Weights of a small GPT-style language model, trained from scratch on English Wikipedia: 13 layers, no position embeddings.
MLP neurons of a small language model. Each row is named by its layer, matrix (up: input weights; down: output weights) and neuron, and shows model dimensions 96-223. Each number is 500 + 40 x the weight over its row's rms, rounded and kept within 0 to 999. Numbers have three digits each.
After each neuron's rows, "fires after" lists the tokens most often just before its 100 highest values on Wikipedia text that the model never trained on.

L9.up95:547472494534469492505530514558525512403494520516503589517461459545495456477419535443547414490537448528573536560430495380475539504516493502491498551558496547480501529499518517504502573564444535514500478510514465493457519534557528514433432460500539560456440455453505507502525497541461520490490490527486524522447454493481542466445455547501501541531460543505470531532469537537560525549435
L9.down95:573515526536438446456484453538492467518448493526457453495494560477503485532558504484537503428419425568484399527473438522540461385466505491485503517495542508527456453467476495481465428538620441463561452476462523546537503505461522381514539587476499503553517534516481529455477482501503483506524537552464468505492508587550502487527562515519577518547528467445520452555451508535538474473526
fires after: " and", " was", ",", " were", " re"

L5.up227:480460481522499579467403547515508506514511507555450519513511504442494402517472412454481461590515542497520566537484491488476554471499465564492577520507482462540544520569537492460421493496440512518464511505549471519400536528519478444494458475403479476467499439403492506570528529532514520522503460476507511553520486486522490480495471461455480519486444450551487484440533527504512557521506
L5.down227:550498546499543542439474556557463513540482541448492576490502543440503499491517523549465525466520520535476436500480507502475496535468545494503465496527462518489521471504521554531549516472510469544451493475517462516423472565508437487458455572414514448566455471401506483530491558510548483498524505426531540431489487440478455570548403545510535513487419499500487586431465562485503470539464
fires after: " the", " The", " a", "T", "The", "pl"

L9.up333:502552492470561542484392502562512478506490481422518533521535513463447517498466507465475520502483548478496504534482471482494512524560436468496486510470486409453475521441459449520524487538493492455441547560525477508455518490506448509442551498496548491456526532583501606500532498497476505514562482532474451534498513478456440468510479466473606527552535513516506580513507458542501497539499
L9.down333:485487515504459504482509527335500529513471514526518492499571568495487429490541510478507515478443533484495539462438496495515515525435492465540546526547462534458493532551493540524509628504525436576530530513502474524477446528523428469548519520440437525550519528528492502448491449514545484492519542484554479517538547553503505450531478508476408470473541464492565441492493548506522468554535
fires after: " V", "0", " v", " ", " comp"

L9.up402:527513480501462506529497425550521545512498496462509558515509506502480462515493531528505526487547503481523469496508477479524521497513493454530526406501543515487549468533468473501505551559506553560436420483601523419445490579432512450460483487505509488421522528441532505517504435422434530413457433548571549477571539457534481457465554528466478506491477397463479494492468483554453503453438
L9.down402:416522409545517519495545505500449468491568494545433518494563513536462570499537506461535444494602509504477498556502490502438477482488512559513499410482482565519520469492520550530478508516490561514470425503568480494459548544520487619528463468420525528510544522492531494468473527510531520446490486546478490469448450454500526513433482600518540471438550497558459566542538486510505543523500
fires after: " |", " No"

L6.up465:524482526491549552530430454535502511455397478473431435570542553511485541500483413418494515429560486510484600532485463484484526508515488555448526513478481565576536481558535462472589491472493498483500530519552506519485552422493516521493503531528471479413513436417503496541525532535462536475526512491511510570497439496498477505521469532487487520502488425502539503479464545500574540488495
L6.down465:507552557530500485576499546494510484555477483512431570518524418496497532488472427492477459526508504418538449455462528510542489497451485505492525509457576558489526448452471538546482518522522509512507539477418527384425525484570446442465533505457487494530474440489456493518456506467551538494468512464479498464517539471466480517566510477509465574515529432479469447505509590511570526421489
fires after: " the", " U", " a", " Al", " S"

L6.up198:476525497523462487426483459501474465595571419497543532530504520519537452481509470495566538534477442456471471514547490598499549503471488493520499540507555477474492427530510499539463549454544548584530513436482518524441526536522519466504458534541422540509533450524486484449504489490513519485444497565471518513494508459462553510442504507406487532439517436489523493555491479525533477508512
L6.down198:469506487431496466511479501526474483492510586522494456512531518456493407488396539478544498539517414510512542463447489471547472566523508537396492462511512499539504573507468578533450510553396531495413521447525497468469541508439513503508564478523521470523487501457456499470490536521488544504490553511587547519486526517461505482444505590486593482456508444497477557515501575453549476561501
fires after: "|", "–", " on", " No", " date"

L10.up7:507502515540477496506438474522555493439520557467546505553521466532510554481468516498564462469515449507498541479464508537448562491477433533440457545509490515496526538485548478459492498595495502527538506525519485467422582588527556466457494454493593547473456464528467484549523507498395595567526506488484531574460543481449501490448490496509538480485457545472501543544460505510493528524422
L10.down7:500482459466499512476512520469475585542459535439509484447558503513427522487531463437514509489484513500510521543513510473548566457459568479411506492436466433437543518560424493465459434484489545495522467446453472480534507535464513456515462496535434497450519526513541532509593584426513498467597581567479476410496491518529525522550488465494444513523580448480472447539581553480509450516553
fires after: ",", " the", " and", " to", " a"

L6.up491:431512521531582483495486471515534430520549423484564532543566411459608504496500474414529494465485534518547499543547573499558491582491506483495519528435545460582490451500555476461476524493591501438507494478553479502463509498464507473486544449474621523481504475498539541555423494465505512495489469487553555499452499466416517442449452575421484548457495499501517507484443551487447498500525
L6.down491:485488466511489520520425435488522526476541499626484589475470496489525566556478563501505523551500441604485488443533474511439522483451547490492467471541479473533564475514494562467493548371515532527476444469535465515428573530457612467523514462491533460569457512543579468453576428479476428463462493447524506465524540501523515444529435442590567523504482544476456523483445447551490537501466
fires after: " (", " \""

L9.up393:556502478564562531512479484524586436518531444383550506470478451490528472506435517472467473541472482459497465446537500474403522509499527561554518514485489543498487480435494601460558479460534513474492504500508455493433510548520538455493524521516509517462479489518496494412493521583479526453492471531538492500485525482547568458520502499495589513539457522554528510478415484503535596542488
L9.down393:517511472498487485458515473515516456506526534539517435544561557548449468463498471479475477498544480477496518501501588512482487491489640490516414546497482504489458430505491518505509542493533495456566488469484535522546528518439514545557545561474489481524515500483510497471459430469471440540532553503488437477486523580449482483515450518562464472553572440456503444531564465497539501481632
fires after: "9", "1", "4", "2", "8", "3"

L6.up404:525542417537453530456520514474500453467481492482519525550491514510495501503472541455532503600562491507520448456489540507504550555528433484403480449407501453480512504518568484509540566528490508492510468519456506477468558518388508451475506497479480537511535493471407479498534501458514587470507498536503555542504488435421405486450462574463495503511465498526449545537519493540537476448440
L6.down404:502459539477434505510541531495517468498497519524534448542580490501466436562479545435435523527466422552463494494503467508422547559528532459508417514524499425524476580487483522471482548508507488517543520490497447473470471509505438483469530469528588430533528496574490554478531473583449503424483450520578448476548486491463616426452518512519468436483472538470528521578555452447525463564523
fires after: " |", " ", " (", " not"

L9.up106:490472494548557505472466449512494533467403458497504526466518487442566538507536523553505565410491527475539518559619479465438479553570490543572507530497527489491471470553492489476529528474457408488506431545472512489509454581419537516445527523411507455478574502469527562479437539439528499475489504480513501541497479467480572513428480563500540520552441481540485492473489472502475512493421
L9.down106:522520522511496431580416469527450480432511474518524485458555513585452423454548545465476495486460485480517479507552536555514395474489540543434448476502470557524543472519485460588553495542503468476546533482548632594507500560508545531479496494531460458447467542456505430514514490483475474505538531485475516506494502524472519568421511552491530499445498481458532533473552462520508422514491
fires after: " J", ",", " Z", "\",", ":", " G"

L9.up440:543478456486493513527529466461517514374427438541517508486503543549445557527513438507459511465534470488545594496503466519508464524485477517520539454501550502503475622526467544472540562548426487540451513518491456499535470487521490545502528498555474527451507495498459495501509493422508500548486519516481543558492455486464521504549494503531423514489470462499497416473465561485492533470388
L9.down440:496509535493578497584522483524487414497523511493543496517508515461473483479512494509534555513493486497526417456460503524512528474528610450493497504480456501498441463549459510506501451621468437509469445454490524484532486567542454561512436612472485537510481474514534506527453587540533465491557559486477436457501527557503504491501492484439518526469512557440511512493529436495527527571466
fires after: "l", " ge", "i", " b", "il", " bi"

L9.up20:528455483475518517529522492511549446579486487413540619526534507469486518473441501503509443464550534476500545504473497495571448493472473559490587455514508482512516482515509512498462519462472519527471512473470534480535512418478488514475580517484459479542496465565537515536514495497454492560497500496501534387473468480523494406493532483408524501486556482541519496501459537472539515624380
L9.down20:490533530501502515391500556447510465409483513526573491522539390516434434558505517465461479481522447513541582460490499476578478479432579510527449527536514537547431515503508549471537513522515490481532507475634558509459499438431444507502517546517491452545409486519547472538547450487500487502531484514423448461553520488475517492457513495530469512490576449519492490475513429498527532566581
fires after: " ", "-", "i"

L10.up470:491486462526504472539518500550506553511575557516538479562545468511499473521465492476432505476547595442470512514494549409437592502456450488475499496497524472463497526558554486521537527568515486477497491532541473486445520541556502544471445552488517534546500428422597519472482521538524562484464467479492525552546442487408508516460485491457490559564456560459436453472410534519467497471478
L10.down470:471577509526501476498481496507576482406549446552463524509423451475556528543426524452435457540534475585507463526488562516500534529567512543460509500462495484556508508462491495469386477461572441500441480532510447446515581593477475427546498502480526454536477519537544542524533487523455485494470470558498488437591502475513525489499514550515494537495494471520477577501525554516568502582512
fires after: " |", " L", " b", " the", " D", " W"

L9.up235:515531493499440555465491510548478527433484508513521608542542454562498578515474463547458486532499489498434524450553490448463502472574413475562464541557494461451554465448480538531421479483475532493523511510456553468410457453446473483539511440414500530555444592556549511511497494535538506475491500459467471571446459474520475515438524511491607464530500516479456558549483435544519526515452
L9.down235:432517489616496551457449505527526536477465470454533436472560541517491563486509503502510450511515517559616477440532505487531471462436490462400554529528528544450556487526500513549527466558550460497592510505523494526464504546527438546565481534558535498503450457475533528459532522535510496427425518519467456469536495525510484517553551549484456535438444508474542422565536444510461501462525
fires after: " was", " were", " is", " are", " been"

L9.up509:480517455499496491459432479433462548476476453486462503461527555525423512506502517492534471520529569502482482477398476516533563556505414554506407532488445499524500479523456465530474480461491499518524555536557481488512510454585500540470586391546467464472537554475544542421514512594510560585536466553509531530484498490494454485504558459472535526465497486542504524459449455473428503516463
L9.down509:426550519493513468502514468549516422573462530522445466498496431389444529528419541473460478536530518541493447545504535513489493473438533467395409488525498484541537450520524473487484537493494526456493525427503494519501509520434632475522484622446533490579452514500499536481458489516435490469495527494447484520508535518502491513490447490527499521491573515511489467514518455557464471508535
fires after: " d", " D", " R", " l", " Cl"

L9.up111:529510498472453559495441438514456482441533484469500531490468555422482470547442493501503475529496517491517507465447490480412469549502527500495514455506510475468542500413414556476508514494511536514514578517517487428360512450494512493501447440475497569450549477503545567546461485550417579442542456505546521506533535470594501490597513440513525528489472465524497565557448481504513522523488
L9.down111:453508520507542473452475522497572474501451551505477582492522494486523417545495553448480498458467495499521468516526522468475548529464544586494427512437443486527569455524528528462477585589503548545470494509491531467495533510516537504536508488500482512455457525442494462472550424527568433538505512497523512428516477498454473542459506453491514476465519517432507506505510494560487531481510
fires after: "0", "6", "5", "7", "3", "2"

L9.up433:502503479553443485561463481462490506444518427458456483493545483528488415534494538457464500409586515539568539569504511520482417502477466517511525429501598546436449477508528506494540536499456541496520524505514497474531536545489458479489492494554528540498496418538547546545529458461510493509486435475562534424495550412503460498515491485499551503357471453521457541500496461612478476532467
L9.down433:459529449518510503511499466545447416515483522451503470510491499505477491443453453455521435546420512526438541501469501435476513457470450537485507451498515542529557513561513491502551548570545445518480426573520511456540514475558556596481432562484489490485457533472553524479500517515479490495515494517473542551585500475482536554499545549466576582566433489473526533508528467511574540457425
fires after: " |"

L9.up377:503472485486505465504503469531469491434443479416413547528500466507419525485483449474517495479556596479541557494459488533496449547537463547503503527593449473498486559465449503539527419488448492502463522586516519481485509392570553498486481438515518514509504495501523472506511502556447626630565498443497482522515493515494543497481489549471580494482595529531464513475494436488556526483431
L9.down377:445563498531493568509499535462518449529506525586522463442546482465487452533557491487448546531532451475524478555437572475508519509453610425477429559507534500502547502568516487504482513596500503439547549507493504469458501491404485468549482506511509520524474468489473522493489449483465469472516530497438532499568487526493464518491442505521483531513514526489460462479522469560536500510584
fires after: " L", " Cl", " R", " l", " cl", " Roman"

L9.up248:450494518517584466530485479447562478464531438415509466501538581534514541476486546410488486454510495497475515511471508551502491509511467522448529569485562523590508445517528452522461513523464475436533542460528431503544462408455445506430548469521513497476607578458601468416481519503523536449487480521541476447417433482479444506522486483516460495452492518543507498519479506486526498500478
L9.down248:560516489524442554505526578506500524508514542506523517446433523478469468509473486452515498535506565531495499477477524507490475519611517513486498389485500499454451533453534539444520530469471367538492532437408539480478531509506466553537468524475537488514473408629455474591542485514476476474476451537484569530566561526569488486519518461470566583484495534461551579466442477424544550491520
fires after: " P", "-", " (", "P", " \""

L3.up207:485436422540533550488474593494497531484529570470487506445502466468504457542481502443571446527516474446485568475424483563530550590496498539493421470547463549492475487477548463474406517518482466473498560519540510452525504472516497513456495433401543472428513528469453472495556503487493539468503423519587503454533479496464523465525511454512451505462457492542465498552479485509473538513480
L3.down207:490442501532473417518475531548460524544540534455493468471579534551522567498537470466471487485475541547477544531458522492529499502515465507504459501397543562484442468562534502511480578536560451510475395467501505512500406528452475523558525554538444450434516525466508513486509531524499501544520551560468474482489533461516422467492493501548431481467477450505496514469525517479514510380530
fires after: " the", ".", "″", " of", " to"